Weights of a small GPT-style language model, trained from scratch on English Wikipedia.
Architecture: RMSNorm before each block, rotary positions, no biases in attention or MLP.
MLP neurons of a small language model. Each row is named by its layer, matrix (gate and up: input weights) and neuron, and shows model dimensions 288-543. Each number is 128 + 24 x the weight over its row's rms, rounded and kept within 0 to 255. Numbers have three digits each. A neuron's up and down rows have the sign that makes its largest values positive.
After each neuron's rows, "fires on" lists the tokens most often at its 100 highest values on Wikipedia text that the model never trained on; "fires in" lists the words (lower case) most often at its 100 highest values on Wikipedia text that the model never trained on.

L7.gate465:114144141133164100162119147124139126167119165101115119114118157115122121109150115141135159119143111125122113136173099080156129101146133156109115149072183147092111145120104115161092165105115126108167092136160121132096106116106092115118103082123144101153165133151078146128131132152116132112103138133089123158166132098081159108081141139155112162104112115135173159143136135151116144134141110140141155146130121119133132164135089127138119132079094098125155081154151127114141164119119135123106159092142149146137119132099113181150092147056104139153144122124113125092104170096088120152163117143096109152130100167133104092080147112126142123115138067098130092123161118143163146084158129106139115113129146092122124120125107117117116137111137130093106102116104162160089100155163148
L7.up465:129137171134107147143126110081111143171139120082137088156124090136117147153127126147137136074086094129144102167133098109143108092136113140105100151136115122149140135106130114116142113134132118131124184133069161153108100117156143103091147125144123117118122108124097159128134111166167134113157098169134144125145175162111137115148115141159128164081099167127109132112114179111144147061143134124179157102147115145111099147157092152160084096155173096117148122150158148135095147144135113098110142130104115128123117148162130111129128114138107137148131141151107118139077144101134160141131121095129095148138125147091153137114171126123147188176165112120142129165093083131117105113144098106121101131163139129132140100098130111131125098148108090159124118124103113144122125082139164
fires on: " until", "On", " On", " since", " from", "ince"
fires in: "on", "from", "until", "since", "born"

L7.gate232:174154167177056114127131157078100186109127160142147144134115130135119137141144125101125122106132140131177121139107138104119159077122152116129123123152124119159116082143162120141119170124147144120135097056120115128118130148101155132108107151138134159131122104161126112150111140092143104145139145128097093139098103151151147113124110130081160138110099162114112135147175158087107147130138127137145113089167173135125119156134107108150132107124189114149124094152102167135095138182160130156133124155090129134156119080142122122115099130076117161134147073159152129128094123096104124146150115112140124125165124135159091112160122078117148144112122112116092132084125064120153150083134097154137118147112114157184164190108150142157116096109172161151149122121117108121092152091135144
L7.up232:151135136103099148117084100116131133149139136161138128139195110106106151138147110116103180130130100136130102146119140146130149156130144136118124168130151090141163106119138111116141151150121113149130111093105125070108187109157104139073134130158158139097118123159051128179148161121141117120106148091120115170053140066146164079092094112109153104134115128120145145140129139118091133120127124117166103119156181170146121082140146218135126124112169148142131148128149162103143119129156147131151124173059122142165125161182112100132111169115104112112088112091129145182100152124103116130124115118119128099131089094150111132119148130163164157084094134133096130134108092148084143121144124127138080148141087159138152168107128110140130109130142150119134158163155129141102148142131148
fires on: " only", " even", " either", " just", "ly", " instead"
fires in: "only", "even", "either", "also", "just", "least"

L7.gate1718:121168100103112128157163150107108114149117122146156115176140113126124152157133142132092165113131143146161133137114132119157119177124100126096101136113102106103094084212120136140093100133130111133117131123117134097155164082134173134117112131161120124147157180115124125159117112125054144103084115119069154143126142130097095115113099117159113161131104121134140096098120101109132132138135103188066139125100132122102093118146152153095173133122105113127091105117143083098105080125147062070097111145128161073167114139144116163105124111118104111149125169116114132109162143104105118132117078086149079120145082162117150130100117111134136145152118157162072102097110104139140175095102131119125065117101146129122160148130143081110137136111196130124123147154133116133128142104132143
L7.up1718:119151100147146126123159133118122094097131113161120117135165145130118123146131117158121126128120107144104159131124137098166127140120132127120142127133142114144161109116091112116164125114122162119121148142154117129142089106162115132138142138147082148132131115168167132129113144125107110107150140127095124143114131121087123114169117170134133125125170139086094119124152094110130133096114097160145136127045133124104125136143106155137149119121147164105105144134138129105143119120195103096106149167140161111125123095141122116112106144151090143146131158072130147109054121112134081132091110115140099132140064145110135126137098152123100137142120127096198115109110076153130095091133094098103085061100167149126143144139144055137138156122140151139150154128146126073116125126151151
fires on: " in ", " In ", "In "
fires in: "in"

L7.gate937:166152128150112100133105146100116107138126133121137108084114176105144120115126141121113142137110136124082115099130095135099177155146127138142121112117125150149139137132114091112132135119149139110104181130153116142148126132137084081152140119145142144115146111082095137132131098137169141127129134165172125101111113064178168114141122132146163110093124150109099081127139133104131140190134138111088128156120129163094167073109176153120111134168138172160165131137118140109150105094166102074114144122129126169142157138118113084117115138175130143144116081125103082119140156123132113114137109123129133119149151132098146123119121099143111126176134167113123056136144163182152143136129083133122126125127132160122112152128131108152143155168104126116118117144114106110143109117125135
L7.up937:127170148137118140126117112126094147108141110120135160118127170117126145121108145147133168097120115134109125126126099121108157095171127134119139086098123121149172101146130145131127066144199106091127140127082129125111119117107115133095099159122102118113135107122097063119145171116162136139141124112157094118151148118157129124134146123091149145131092126110132147137175106157123137147117152120130090122111145126123131137119100152131103139134110125126132110104090148171089113105155088115089122122094078165140173141134146128128126159185138117151123090208156102146134108115145126133128141061118134099094119104126166120074125150096125091123132155122146087090118141134103111151136108113114133158117112149122099146122212154171109130196125144164139076152148109118165092155114148
fires on: " contract", " signed", " announced", " squad", " Cast", " Mart"
fires in: "contract", "signed", "cast", "announced", "martínez"

L7.gate1083:143137166129116118130131163147091126160089123115103093139093118130097139179176120127158112146114065139169102175130123117136117142139146149124155093145129114122159121144117150114121133173109069161072131160105093148106108156137158170127130140098147129119147142161114107121142094102090115161114175170120134150092117123089143120125169141127118091107144111156105147129107098124112078157125137201110119134096089133151118106139119133160190115100105104156111106103124108123125151133119117173137107153123117127129144116151163096136161116135140123174132138099124125125131136103148127096145110144135148109109155130100102091135126124112103102107159151160114155117144133136095126137107109112111125115152112117135093141143123134142126118123107123164120144101117137133129169171161158
L7.up1083:164116108140132093106135121152143145162177155101116164150149140192133128150141112186143145118124087140136101189165126126147093135103122146094122141156102149119181183129102109142143127138129109120075078107108145145155161160154138164109157090075084112178132107104139108102143127137137146083135158142101106156092114113100146138112113108113103072155094121135130165125131132121131147143107094116151128084140138115109171100179154146137115141100144134108117097140141084125113111131140155173197118173115100117131106089163163177161114130159147158078141120163152115127152137136103104117109134099132110144177163127138183140134123135075157137071087116145148111147142091112176077113136156116140124118109140145090057126139141120114094086150096102133125157132108101115115122145111128
fires on: "'s", " their", " his", " her", " an", " its"
fires in: "his", "s", "their", "her", "an", "its"

L7.gate665:146157136112117131127145132076140159160085135176099097105144126132143176139138098098158114084148102134169118136153116145143158087147112127118147119103122116143149149106123120095102148122119127111168101139148149135164111159078126133113129099165115110161118081099139155154124112068168093103112156121107161109142104169110121150148181160138145117115117141128125150139126140163161124111132125121122121135137169137118176092096127127130086179117167136110117098128118185156125150123117092132137145139138166102150146157165128129115115099122128100136162168136130145146150140146097127151089115081140092136140053119130134159137151109168123166140100146087136103090146164170147115138149128117134149141161144111168170161138122123167094124113111124107123103127148130165119103113072126
L7.up665:087117124140134117148081144097119164117105128130079147130126144147150138141126152098098134129115169108133069131138115099154150144090103128144123088120129053148110124156150107152097106127140167150130123140119132126118173116103164104105131120138090118106123139126154115108130151149103108209103104120124138125099102165124134107112127147106083151149136119113157119151150159117146110158164148140117125119105109157146070146148128179097129116079103134130106114120122117112148111143145175123135139183127143143141078085097098131109113178182107097135098163091122152099148108134184159116143138108116104131152133145162113145101146120130140188147095095146125140149126150152100168133117103134145137165107110098121083083108140098127114106123149110161160150126109135142158153116140171
fires on: " and", " or", " other", " and ", " cons", " since"
fires in: "and", "or", "other", "consecutive", "since"

L7.gate557:146141128120112132121128140096059160129112107149134109126100113195087132113112133159137099154152110130172074111122161175160138108125138125151153113162112132146119152091131111119125094129129105121115098131124112125158124108121158117108103122161147136163128125124132119116165130124142152125110136105122166142125156144133114113122125105172144092122132150155108073082120132129129128128123098122161130151112160130141117119158119135159144065132127089157140109122141150120099163097116106119114078095150112084120125142150108137157131055117160108101088128162073096169139099095126139118140157140168149137136095130096152086133088159089139139136151108125163179118129147124131140080175088091107134127137116117108090090142156169155143146113133111128135101126146121147109143111128120
L7.up557:154110147130107127130132132132131115183096157120163112137110152173111123112220134133139062138140145137174134124164105140114129108150156142144095118144128095138101131126086170124122106127087081130127120103163148133156109102150137140119137078141064118093126096126124098114134097144074141118131125125164159135172138116102162132087114201134152124101100119116147129125130120118130156127109136162111111134186151091126088090127173125146168137157136096168125102162114097123129149103114159080135143130112157113111109126127096161142106112128122142154141107168139116120140148134129118127132094128114142145123137120078144082136146166103150158135130147149130112137125128119101121133100080131100133112106117125127088100130173160123131166117071135157111099146090139147132116100152142
fires on: " second", " not", " first", " appearances", " present", " third"
fires in: "second", "first", "not", "appearances", "third", "presented"

L5.gate1519:158156135163156142140152160150149107152103138150150157160115110155072162100113104102169125145118139158101099136110102129142135091131120130153135175146149142118102111109121105137138112133125158174087109107138136111140118134165164128118160126128145118115072141137126111152143119121131132114158116172181108132157150133100119127128116117120147142092120125139122120118134103141140163132145140185138139147145119111108160127110111130106145087117119126122103107110086144152159137136110150151161115144132148076149117127143123149176157090125111134106150134097150136177174136114142124152107160118134126113104099138132152117139144129120112123098101096162120092107090099095122114139130138243133134169118159117126108116125132169139127133130120094125149140166120145078089148104116141
L5.up1519:136122155141107141153135105145157125101110107111131088092096097136138109132155110135154109170106121171114144112116083130147134091158145162128152126150134095136068142139113088116082102111121108083154179117099154113094120139083102109115145135193152165123113145129161136140174137109114131113143142104188120179110132099066106120120144136078155113152120153131101164126114114154159163090158138168131129123137139153108115122104140131114120134137142101117110122143157117132131136158170128135151128082091183107143138129128124147208112113123183161130132179122149157160108106114165096143113142114126105114140129157098161140154115117148139091120106132125130116113113129117112130129100119123113090096162130105139105150132102166132105142145115098127148096137157153154096123143112126
fires on: " only", "ed", " is"
fires in: "only", "stopped", "is"

L7.gate1335:131154122197093140137131118093116097120146103146101120122063150121098115120151183122087138102101119180133151162105138106110111149143133160134122118127126118150139139158120104139126154092103104118162156140151142069134120168160139153136168108115146134127173121085133104097127102110150157144091158165156126094160095127179128131121145176114125113125102102129114131122169136131147113141123120126105167135119107137128162122126105141146111117135128097080084140113173109118113106110137167097101169071132134139154142151089098141121153174098126150123149126162175133138122163099077144103125118142154115148151125098100134144100104125128131150127090131107117125080150147144161161099153141159087129139128142113122140176078180138107089073130122134142136127099167127141106147152174128
L7.up1335:145092125114138156101148125076130099163130091086095153123108150146153096132138123116179154133175115129088166112118114111155120160121133170133127145124129095099086141123135122147116143117091138104085157100141131150143118154144126141131137115145103046136109136132175137151190126166093124106135146162112134080113123127107125100160134128088113087117140131155104123109117154101148126121154147140094115124157120096121107112145101110154162127176102136147135112055080133130101124107115111116116096123125123156103088105114121152162128153155148117173122135165140154135124129118117153139139102104108176123139119118121134116152075123160147105154143135154149154111113152098163123108132131144110112125114165131109105155087096150130122125102105145128107124153139133086137155152099139
fires on: " by", " to", "1", "ed by", " help"
fires in: "by", "to", "a"

L5.gate2067:181173107072133112159073160156115120133111139136132150169136126144164154121106126121134125148116104092154062138111119110143140119093096170115111132093098105117143102109088130136124212108097138143122119137129119097120111123136137068140165130146163164084127114126133130153152113107126167143128156112144157124081130143131089097131134117114157169091135149091137133156138092127150146149140154127143091168196119129163084157171093135100094088129157156102129121151147116181134103141124192147143116096159140118120148110104042125101147069083117092115148101129085142128139134147157102090129161109139165155144126098165149139158151139107139141074152121132106174136142173100137158147127131080136110145128121114175126124095099111158086098130115075149076113088093130100151071126099162
L5.up2067:167143150134152119118112085143136126091110119143134120126171131137171104153140115109165117100119101132161102102105128138154152066155087122105141158139131106090142085134128135104171141165101141145077105142129117103131143093166077076158151137151139112138136127149128148108124138130158134065119094148181166145125139126121111129121123141136124147164097119099154165108121127135174097155130149117087123100122154103121122162178116129097117113130105118116165123135145165186150132197171123117060113127111136171138111117145131101162111184084130080121136119139140179105149130105142129126127169117170094177104120185119165136144084111124132156110180124135043125167126128106124143113127114095127144184106154114126118147105099146145139198160171114151098106103140150129136129124165136
fires on: " to", "ed to", " then", "ing to", " eventually"
fires in: "to", "then", "eventually", "quickly", "subsequently"

L7.gate1312:115139162117127078126133146088102155089130130139089148151107143161116114137132146143121127123157180108106129123108094126104154170109100136100053142117139136156110070132079150088111132109152139104120149087094140146122150141149106130146143158155143130117100125126122156104124164129129109141154138158091132178120118185080128142067115140119109139086160102128130109138141169127134101150157126142132140088124118165156129173162154142128106148116177146115117148136155089124118107142121127139145125094143094179104134112087106162155153132164172096149141107120148120133137115147133097103148147148097147122131134120132160171108162141102118155117113159117101150141104132159084134151121127124136111131148131117134142158136142116118101073126129134130090095103129130176130142106125111
L7.up1312:094087164113135150135098151184132140136097130150132118122141148160109159128124097121127116091103141140096131117140101132145167138126123107127091145161120114133135151170145136088094130147153155093134127104107146131128068135111153123117159128094144151151168144099103125116120093105151117115107137128105168165114150129147154148096139098125104134097131097117142150122137172134136138130126071153155131156152134144144114091124140129166097116131115124111111101151134142160134131129140136127169156087095152095148120116114110153103137136148136139111064110127127140139171144114132134067143123127127128144144129119083090164141117173130108114115139091138152117146143176140103180119125147119133124076090119150121084112113123146085177092095102156155105156133169139130137137123111176
fires on: ", and", " and", ") and", "s and"
fires in: "and", "then"

L7.gate1052:113127111106132150095131150169076115129132110140137120113130154155106126126160173114136120148120149076170176102137115125108159110150144113069150107115125128155089121169176126108144122116102172121113166146132168128115132093136129144102125135126085168133161126139125096123109120119199114185123096168109135114138164134086134088111189125122126162101143174138120110147119121102128101093140125135119139117120117086145188103122171132116154123149150117129095088140120131153151105129102168115133113160142131114110135151135118112138118117142103148149126135132105140145153090126130076109111105136127112188129123121131142078106118136103121115088126101125111151130094116115130120113110118127106125158158136161112130162128123124176139148125140126100095134097132059111166100130136133
L7.up1052:127127126176104115126105146107152128097115154132097134186126102134111167168118122054152121153096154077153155146137140134110134094118131122164096116138095112124152140069139158130150082085123128134125128176105133115127135198132082097136125139163144115126123125152121115109110121155093145135096121120108123141139130116119171148155149146095135113104082098104162124142130108109133157089095102106160150121109107134112144152120125119132183127134139125147139155164067136123108155118134133150092118145083160061136143098119101102151083106154115122108150155170129125106137110120116145114120103188164128092141116082106136146129139112117159156141198144098117124115140121090158139158107149109144104125098107168141171112140111119172119099155135162117116129132134157133107138121144099
fires on: " began", " moved", " returned", " back"
fires in: "began", "moved", "returned", "back", "continued", "abdullah"

L7.gate1452:179163101116165166138094139137135092131118126114144153130117118135125163148152193131160139053095133126134107193140140132131128173121165108190128133122134145093163124159102099145169162158112115125115125140165121141113092109105138154153119116118122139096091169128105093129118112159132122139164180152142169162154090143131117070150106094135169115138142119136129121152154126125082117117148140148117144141108135091125116109114147119117140147115112111111124145113163092112137124126148132201156154141128112094169156118152132121139128111062116158127136128127169102143131117146107158158132106097111149136135099124127098103147106152109098110102121113149124194120144091147134151154143141122129145125124140111144135100123155144147131133141112122142130123098064129132117140116144122
L7.up1452:128172075091158116121131144122156116146092164159128138103143135120109109138120145140131143133075081091102111134149138124100116117096124111129179155100097151160141102076124106124127110124127111107150094118123102153101136134123102164161148131140142151138076166132121125099114171115124095127130114165126114109114103121121142129135097103152146082086163121098141111121089072171115127104133107122131151138052138124114130082164124128165101153116095064138120127111126115136101082146096151143104116120123138149171121108151118143114123114102150107129188180099166153104114122149080149108105138147110159116083135171118120142124159139118119132139092140128086135131132165140120095162124130087098143143118095088105118158077122190148144105135095101093119177130119064109140104133183092
fires on: " with", "'s", "i's"
fires in: "with", "s"

L7.gate1400:111158173135137095111105178085164146158110158142101104143134133150085115140094158124116083109101105101118107161124111067068100082138137158121150147141128106117120106129161078170109149156105150124126134134127108124114103152128134112118124139148129126155078145157113106147129121133113171173173129166142142114135109118123126151103128107173122136135143125143086105139118140143126145123144153182188126079142118094151116134117125133130116137133105143138142100170128155134073142137135146152125121087108121134150138141111158141149089124124141074122126105114147144103152136135130174122136132154148147155100139143093111105155137143100097094125143133166130109119132164141139128094119125153119163140175095149095109113124097140092145113171148105115113146084111082126095135135149151
L7.up1400:149130162167138080121130182178140113156106123087131138200155095136137112149131133099117125116127125157118146119107134136120100116193125132141131131147114142139120118152161116104104100113142119154139116150117165085119188107128108137113138107143136103114105167142104144133144131137110161122133139112157102141156106186127104147135124074104118116119139125150123078116120152146125118143149138191128109104177114157131130160114098091115118123159157099130116108163138161145130099126122155156140102112088150087120148149122127127131129132128123139151200132140143074138122129124147127076134162168163152096099141129107151089120109117100141091130137126125144161124161103098157145147136118116127132147100090105144125103119150122124112182133140140129139131093086122093123176147142136
fires on: " this", " that", " his", " her", " for his"
fires in: "his", "this", "her", "that", "its"

L5.gate2320:155111143117110137135146095148116157175130154134136126097148137111106117110117134126143129112123115137111092177130120138142104121060097150128127132153127132135145129128111157105143136106156118113140129107128099120134159116148133135104087151120146107112142091140132140132124119134129126150108140144110123162088081157150107123133148146128120141132121128158119096118163120111102152110129117138142119108167123131209102123153097122107173123145073161123132118124142116155136071155194104094123102163148099115174098143142103134178154139171092098062142097129175105173139108071165122105178172158048131139108128096097107132182134134124111087121120154122155114079112147116150154150135090101126141155103134136142137122109114126119134094132130089120137125113173151111145118130119135
L5.up2320:133150120142114086113120129144091128126117124152104127131142128106129122135117131137088152144085133155150110131121102119169079085073093165173163138125160178145145144144142149125113113118140138111146135140149156132110122145114128125102104088135133147144135094128160126139123137110151115138151128130117132139124108132138131143121157158085123152089081137109112133109171099094117120138151117126131136097129119128128118128142130122119118150129136148156105135148133103148155080126131094132146106142130121083153083136133125103129134118120106114046149072156160091136123097091162115120134089113118106122133120103147102132134147126136115108128147138154156089118071129120128149122128161136146095146087149114083119137101128148121139127118150104134126092103125110125104113147112125
fires on: "12", "ath"
fires in: "12", "128"

L7.gate2267:100160143108125134114117132129068090119115124160145082124102110142160144105156137120120111116145130082143093149131141124149158116130112162121078089122148131114184134157089101078151111087126104159135106119142143139171149153156145098107124150125098115130148161125148155103109137140147139189108138111109152154116113127086136174133118099110151099143116121124106120096179120144156128138147121114136126091120118147148119138138118090116124131130142055122103128131116124110127142124177152153141145129083115108132121167133132137053112106095142162147132119097148131104106145128115107141099093104117128146101100142105124108118168110132134129097092084098140142111122134128159095173069160112117166139125103126138118139138149097110108114150187114122112129097157108124106117122097112
L7.up2267:134100099153127115119100128125089134129113097167137114134127157110135115152116111106178141118114147124140111126108071132138150134153108152135138126125129132140182123135102062105155153149161152113137082149147166129121155177118129119095136148138112117115172142161144144150163127122092108136155160151155146109161123156120109142105075161085163132101113128118132121109150135159130155164155125101156147129163147125148132100088152113110132112160132096119149129131154149080120110135108120105127166156124133113125086155134118149107142136166154135130135133135127120111126095168137120210126102107126152130166147124100164124145146094131141131096115125114066116114115118086169117125129147091107115158143146097149151132134134104151123147149132135098132118133129113106100128115143137
fires on: " later", " again", " Later", " further", " each other", " itself"
fires in: "later", "again", "further", "other"

L7.gate345:086117111133100147092134064095098128147149118149119154133079135161175135122124139091113111146129149143082093121102136128163147106066187132121125145110086127128126108086143063110148083151140105091080090148131143093147131134127118097166116132126161108156178157131142158108146132119111132124096117177105102098142158127143143098167159174113168116137084132161154174154104117108132142135107167152133102101120129113092103133153099109135127158085149126101155126165146131132127113178170132128128174084144139168104117146110092108202102156111094098117140118077081131101158142170110150158137116153076143140114118155153103149114133125090129099176131095154143147160124143169138143127143091126151122140113103124156133152135135127128110127143101078127136132082177116070083136123135107
L7.up345:127169101160111114109138087105132159125126136124096112169069155152140162111123143108085121150104111086120093072151159142111115117150124132167132096140141131125129121134105134092136110152080110172118064178131165133135125135120154135099130159099148125111121138119186148121096129120097120138114127152099161128133079150136153112144122127150118160133111161151102154169150127125134114162162128134140103104125157162164135094137129086130132161130095118092123143123142135159137123147145132131126151134124142161097130138124135150097123101083111077108117180147187103121138113175089150137131127070106150102122186107131121145139105085136132124134115124157094152141118121187164160125142116127129096131099182092162117154125134161167137108144126088105126169134152137139151141110132102
fires on: " world", " World", " national", " NCAA", "orld", "BA"
fires in: "world", "national", "ncaa", "nba"

L7.gate1356:115157131107089107138118102142122129151138113193129157079125129134121123116140149138149115058123106106128141178119132129156122153130135135116138142141184125156111184138168097101100121155130133103139130128131097130082128148156125131120147143125153129100097137111136053132144162107117158163087165118129196127153122105116170136129125093176112118112133131151036157109101134102101090140142178163159111133152100135080119135093167106073108116118137116176143055131113139140103175141086114146131109158125156135084122152118086133094124104116107131143138164125110147157151141142101107109159096097132127108126162117117141126102148107168147078142134111111117120156130124144088077128165156120091126092151132121095122158138143120157103123140139133094094138091124111109129118125110132
L7.up1356:100181120130153126132143107153121150147138138130130143147139158131125074126184164125157151142142124131147126084097113123143174123147113140095119136156110121171138102110129125108144114113141123120097145092078112158155149115132157091117115144120120071115141084163104130126148143132143132181135164129125125096119138097135104125110143100125145082119122116095121131074091139121142094121109121138126134108110165127112133151162056148142096145134216124127121129094143118153162107145162167112115122119158115136147140119138100124151130135138166093184135081156133129113130085107108100167123120077121079140134161127129128146123102116116138104096126135152142156167166151111116090179107137168151124136115120092156131098142133117136160147135093120145099117144162148160158119133096149
fires on: ", and", ", but", " as", " into", " is"
fires in: "and", "as", "but", "into", "for", "is"

L5.gate1187:152113111137139175161135162079129144109152126155115137114115116126132129088091185114146110153108104140097140157122161112167079188143127144159125134123098155162120125142067104103138140106125139173111123144079122124168154157067147138092133075150153119106150141129114146135156110173076128131094122091109119173127202103121089114102121114116115157110105126152142101114157148144145078125143155112090106116161096165083124099089108108178136118114146161128126104143153120168124143119146110136149121096115112074166135146154136154155152105076143127107103092138131146138106128132156139156140099142119152109093124148123119109121164118125167092127075092121137210170112174111137105137112162106111145161183094180112175124152152107149141118107140145135149097126121084142142122141092144
L5.up1187:113103091153167150123170115118100112124110120139137135125122109135147131132131190143174100120140115106111136125120144096114102157136142159141169122132134149134103155097103122115111129118139127178107120167128118160172128140110106112129179131118146115116134106159119149107106144127121117117103122112162148136171128126149142144087133108153096152153149132121176096144150157122150134137112144121106100125082122119094140143150145106163134120104135124154099136056111147101167123140132115148137100137129121079137126167177137207186106094101156177100132092120165117117090131141121123169110152115098129165144127110090134140103105106136116098132114105108122193177089168089104115104177102091108170121143117115107157092168168095120144121126158132124127117119157131127151131125097166
fires on: " second", "th", " third", "ograph", "ph"
fires in: "second", "third", "sixth", "seventh", "lymphoblastic", "mimeograph"

L7.gate610:099126123118138145133055138132162127132117115101177149153140117129161162139144116081132085101114139133160137125129103114095108122124138138103141123147074104110161112127108170151133119142111106130101139139127148155122117126126111130143155128132177120111160119127125150151082096148108164090092088111149089110110123111172142114154127125123097103110152077088109144144150128089150139191132117120128132093165066145155154165139192113127166101146167142163189124130179096146126108109121170130083098112103113158150129074131123150153088153140131168144151153092116112097133089104122099146125133128148147129122121124131145123162164130142118131179127087112168154123117085086119137135102106130133094118161118150115153096086128120118147080103129123146125099127141121110134117157099115
L7.up610:123134131134132107099133123161120130155142126165081136121101128118132143123095159127105118114143126151106131096116131135090172075147129111124149167134161134143109151102125116112127130145096132152087111104091127124088104131086109138123104119145169130129133131166126162112150085136150110120122123122126175128132105097184099134153122134125117142135101126144097113108129141103135141141132115116121110152137120139090132107123164112127140179131138147047118124127147125129102150135113154167133145120125145116147123174137121173105119119115122121145082148123085112125148144155110128163086151088118110101133162142151088169160152111152124055147167092128169164121171094151162056118092145161154103134141113081130107092154103079130126114115083077153152169094157135135109088172146087
fires on: " to be", "ed to", " to", "g", "ing to", " would be"
fires in: "to", "be", "for", "negative"

L7.gate1902:118165142141150133128111111170115082097120123074137114135095119142118153097124139146152091127125130132125139147118139145107138123114116110122157151120092105144145117149106120097105101098124127147099155172107128135137132108116117139126138126102134129158142149131117138130125136092149154182114142148177092165125095159116119069124141157083097102112128120136106154122134154130123109133151096100134177116147128130157137124140109081080182112085126109137147133187124148108133172129116122103130122117112111139107156134074095135138083152118134123123183100153140152163134099156166035162155119085119146176156137169126134134109151100093148128062103151129116142126152118139128131118183125127103089152122165146129132117093129116148142122102121155161143148093094110148134139148159161
L7.up1902:135130140089105084095140111133142143124100164146178125132099140130112137115138148143156106119163136155149123142122114132111090107110139094116094140113153125120160155100118136115070122128098098147134129148075148150139108121134130124090120122151094139159159137115119103110102095157102129107112123145145144137143108143149103115112103093150144137137107098133117129149114119103108130117172162140136116129105130117106131121113079114098119158124118102133128112151135115097153062142111138096174118116150111152117145095142130118131118093116119096128120092176175151135150091155078119151172130111129130146133102143133114117136147107149124141140115140142141084072159083103111158108139120134141108125122107132139143120117119143160131136143109123154167117136084123120149124116171145
fires on: " are", " on the", " is", " is the", "ac"
fires in: "are", "the", "is", "be"

L7.gate1540:134105124136120139133126107132104154164108146133152120152092139175130151114117123146100129092157156124131093152121087152126132105156084107090134111075151175133136128104151149172107100159134130148125155107124065130099078099148058126101112142133089116119123120111104145146087166119123107130152109102113125142109161141113094137121110088122117159134145107104140112131149107152073079158099131162097166130108196079152135160118103132142126132094108116142156138141148110083178095105123155098139113151133103135132143113116121107132157142149074161169140128134148182130103145100148129109123120100102118167135141165145125139110106115141169140100113119104085117151120133087155127119148137122134137114141100104087142136135147154105136141126093141136115151112116129127174148142142124
L7.up1540:110097132144117130161145093149120098125132149142112111109128136156113135129118177140130102088110103100129107092124110149131154126142132123098130158158176141146117090143116106086135176145156150143132102104109168105087100101143146127114134129099106094120114136095116131141130129108134158116198127185115127097119161111114079144120158121149104144096145140158084115104088083162144148131156100109123144108110139145155168128134130140137095155114104111126110137114101082135156101109103131192129119111138107138120098135123132157133124124118053111111183151111178145122106128115165129181165136144141109119184130151157134160109106113145148182154099144115109089118122153152081152151128141135133140135153119115159143087176145149108114163118109080139093108106108113167122112139137146
fires on: " on", " On", "On", ", on"
fires in: "on", "only", "ones"

L7.gate957:072148152138121117148113137120129139124083108114155108121169147130115129124122122119158156099152122093165090118113109118119123157112097112118146113133128087104137171112081102110146170164115114141115127141184147139176093139144135124154110121110157134135089148134089118109096144171116153086122117130116129123117136146104096128127096098160120132134118127088120131136107138124144088155106201092133150107120160130117146153119103136143095080114163095112114065109145114080127117099161131110091126160137112134117118186082109130161170128132175127145172121120103126132142132136131124155136141127109125170068117124121139098090166173143158143169059156113165164122141130135118141140122150125138102146152135117141129106090141124156168143127117107128137110114153132144139169114114149
L7.up957:146143150144131134181106121121144104110116064124120111121125133144177093134185136118139141139160109130138167155082109151165126123158104118124128055174133085105131138109128140107122088155116133128140147129134098133104118148140089107121151117167145168118156150086065140173137117167122122121144088131122131123135144099140123086143140139166112136143117151108085151111105155115114168142126129120131113108136142150129093097120141116154140103078107129142132107085136119145110125109105151182097138124104135144116149125124102148133106138122097074118134108142120141146136126135165099090101137123136128091140120118131142095103093101136136122142163173124107102073128111132148139152150114127133138125109144119154118153160111153092171130108114102122155141115059148130131145101146131
fires on: " to", "ed to", " decided to", "ly", "ing to"
fires in: "to", "t", "not"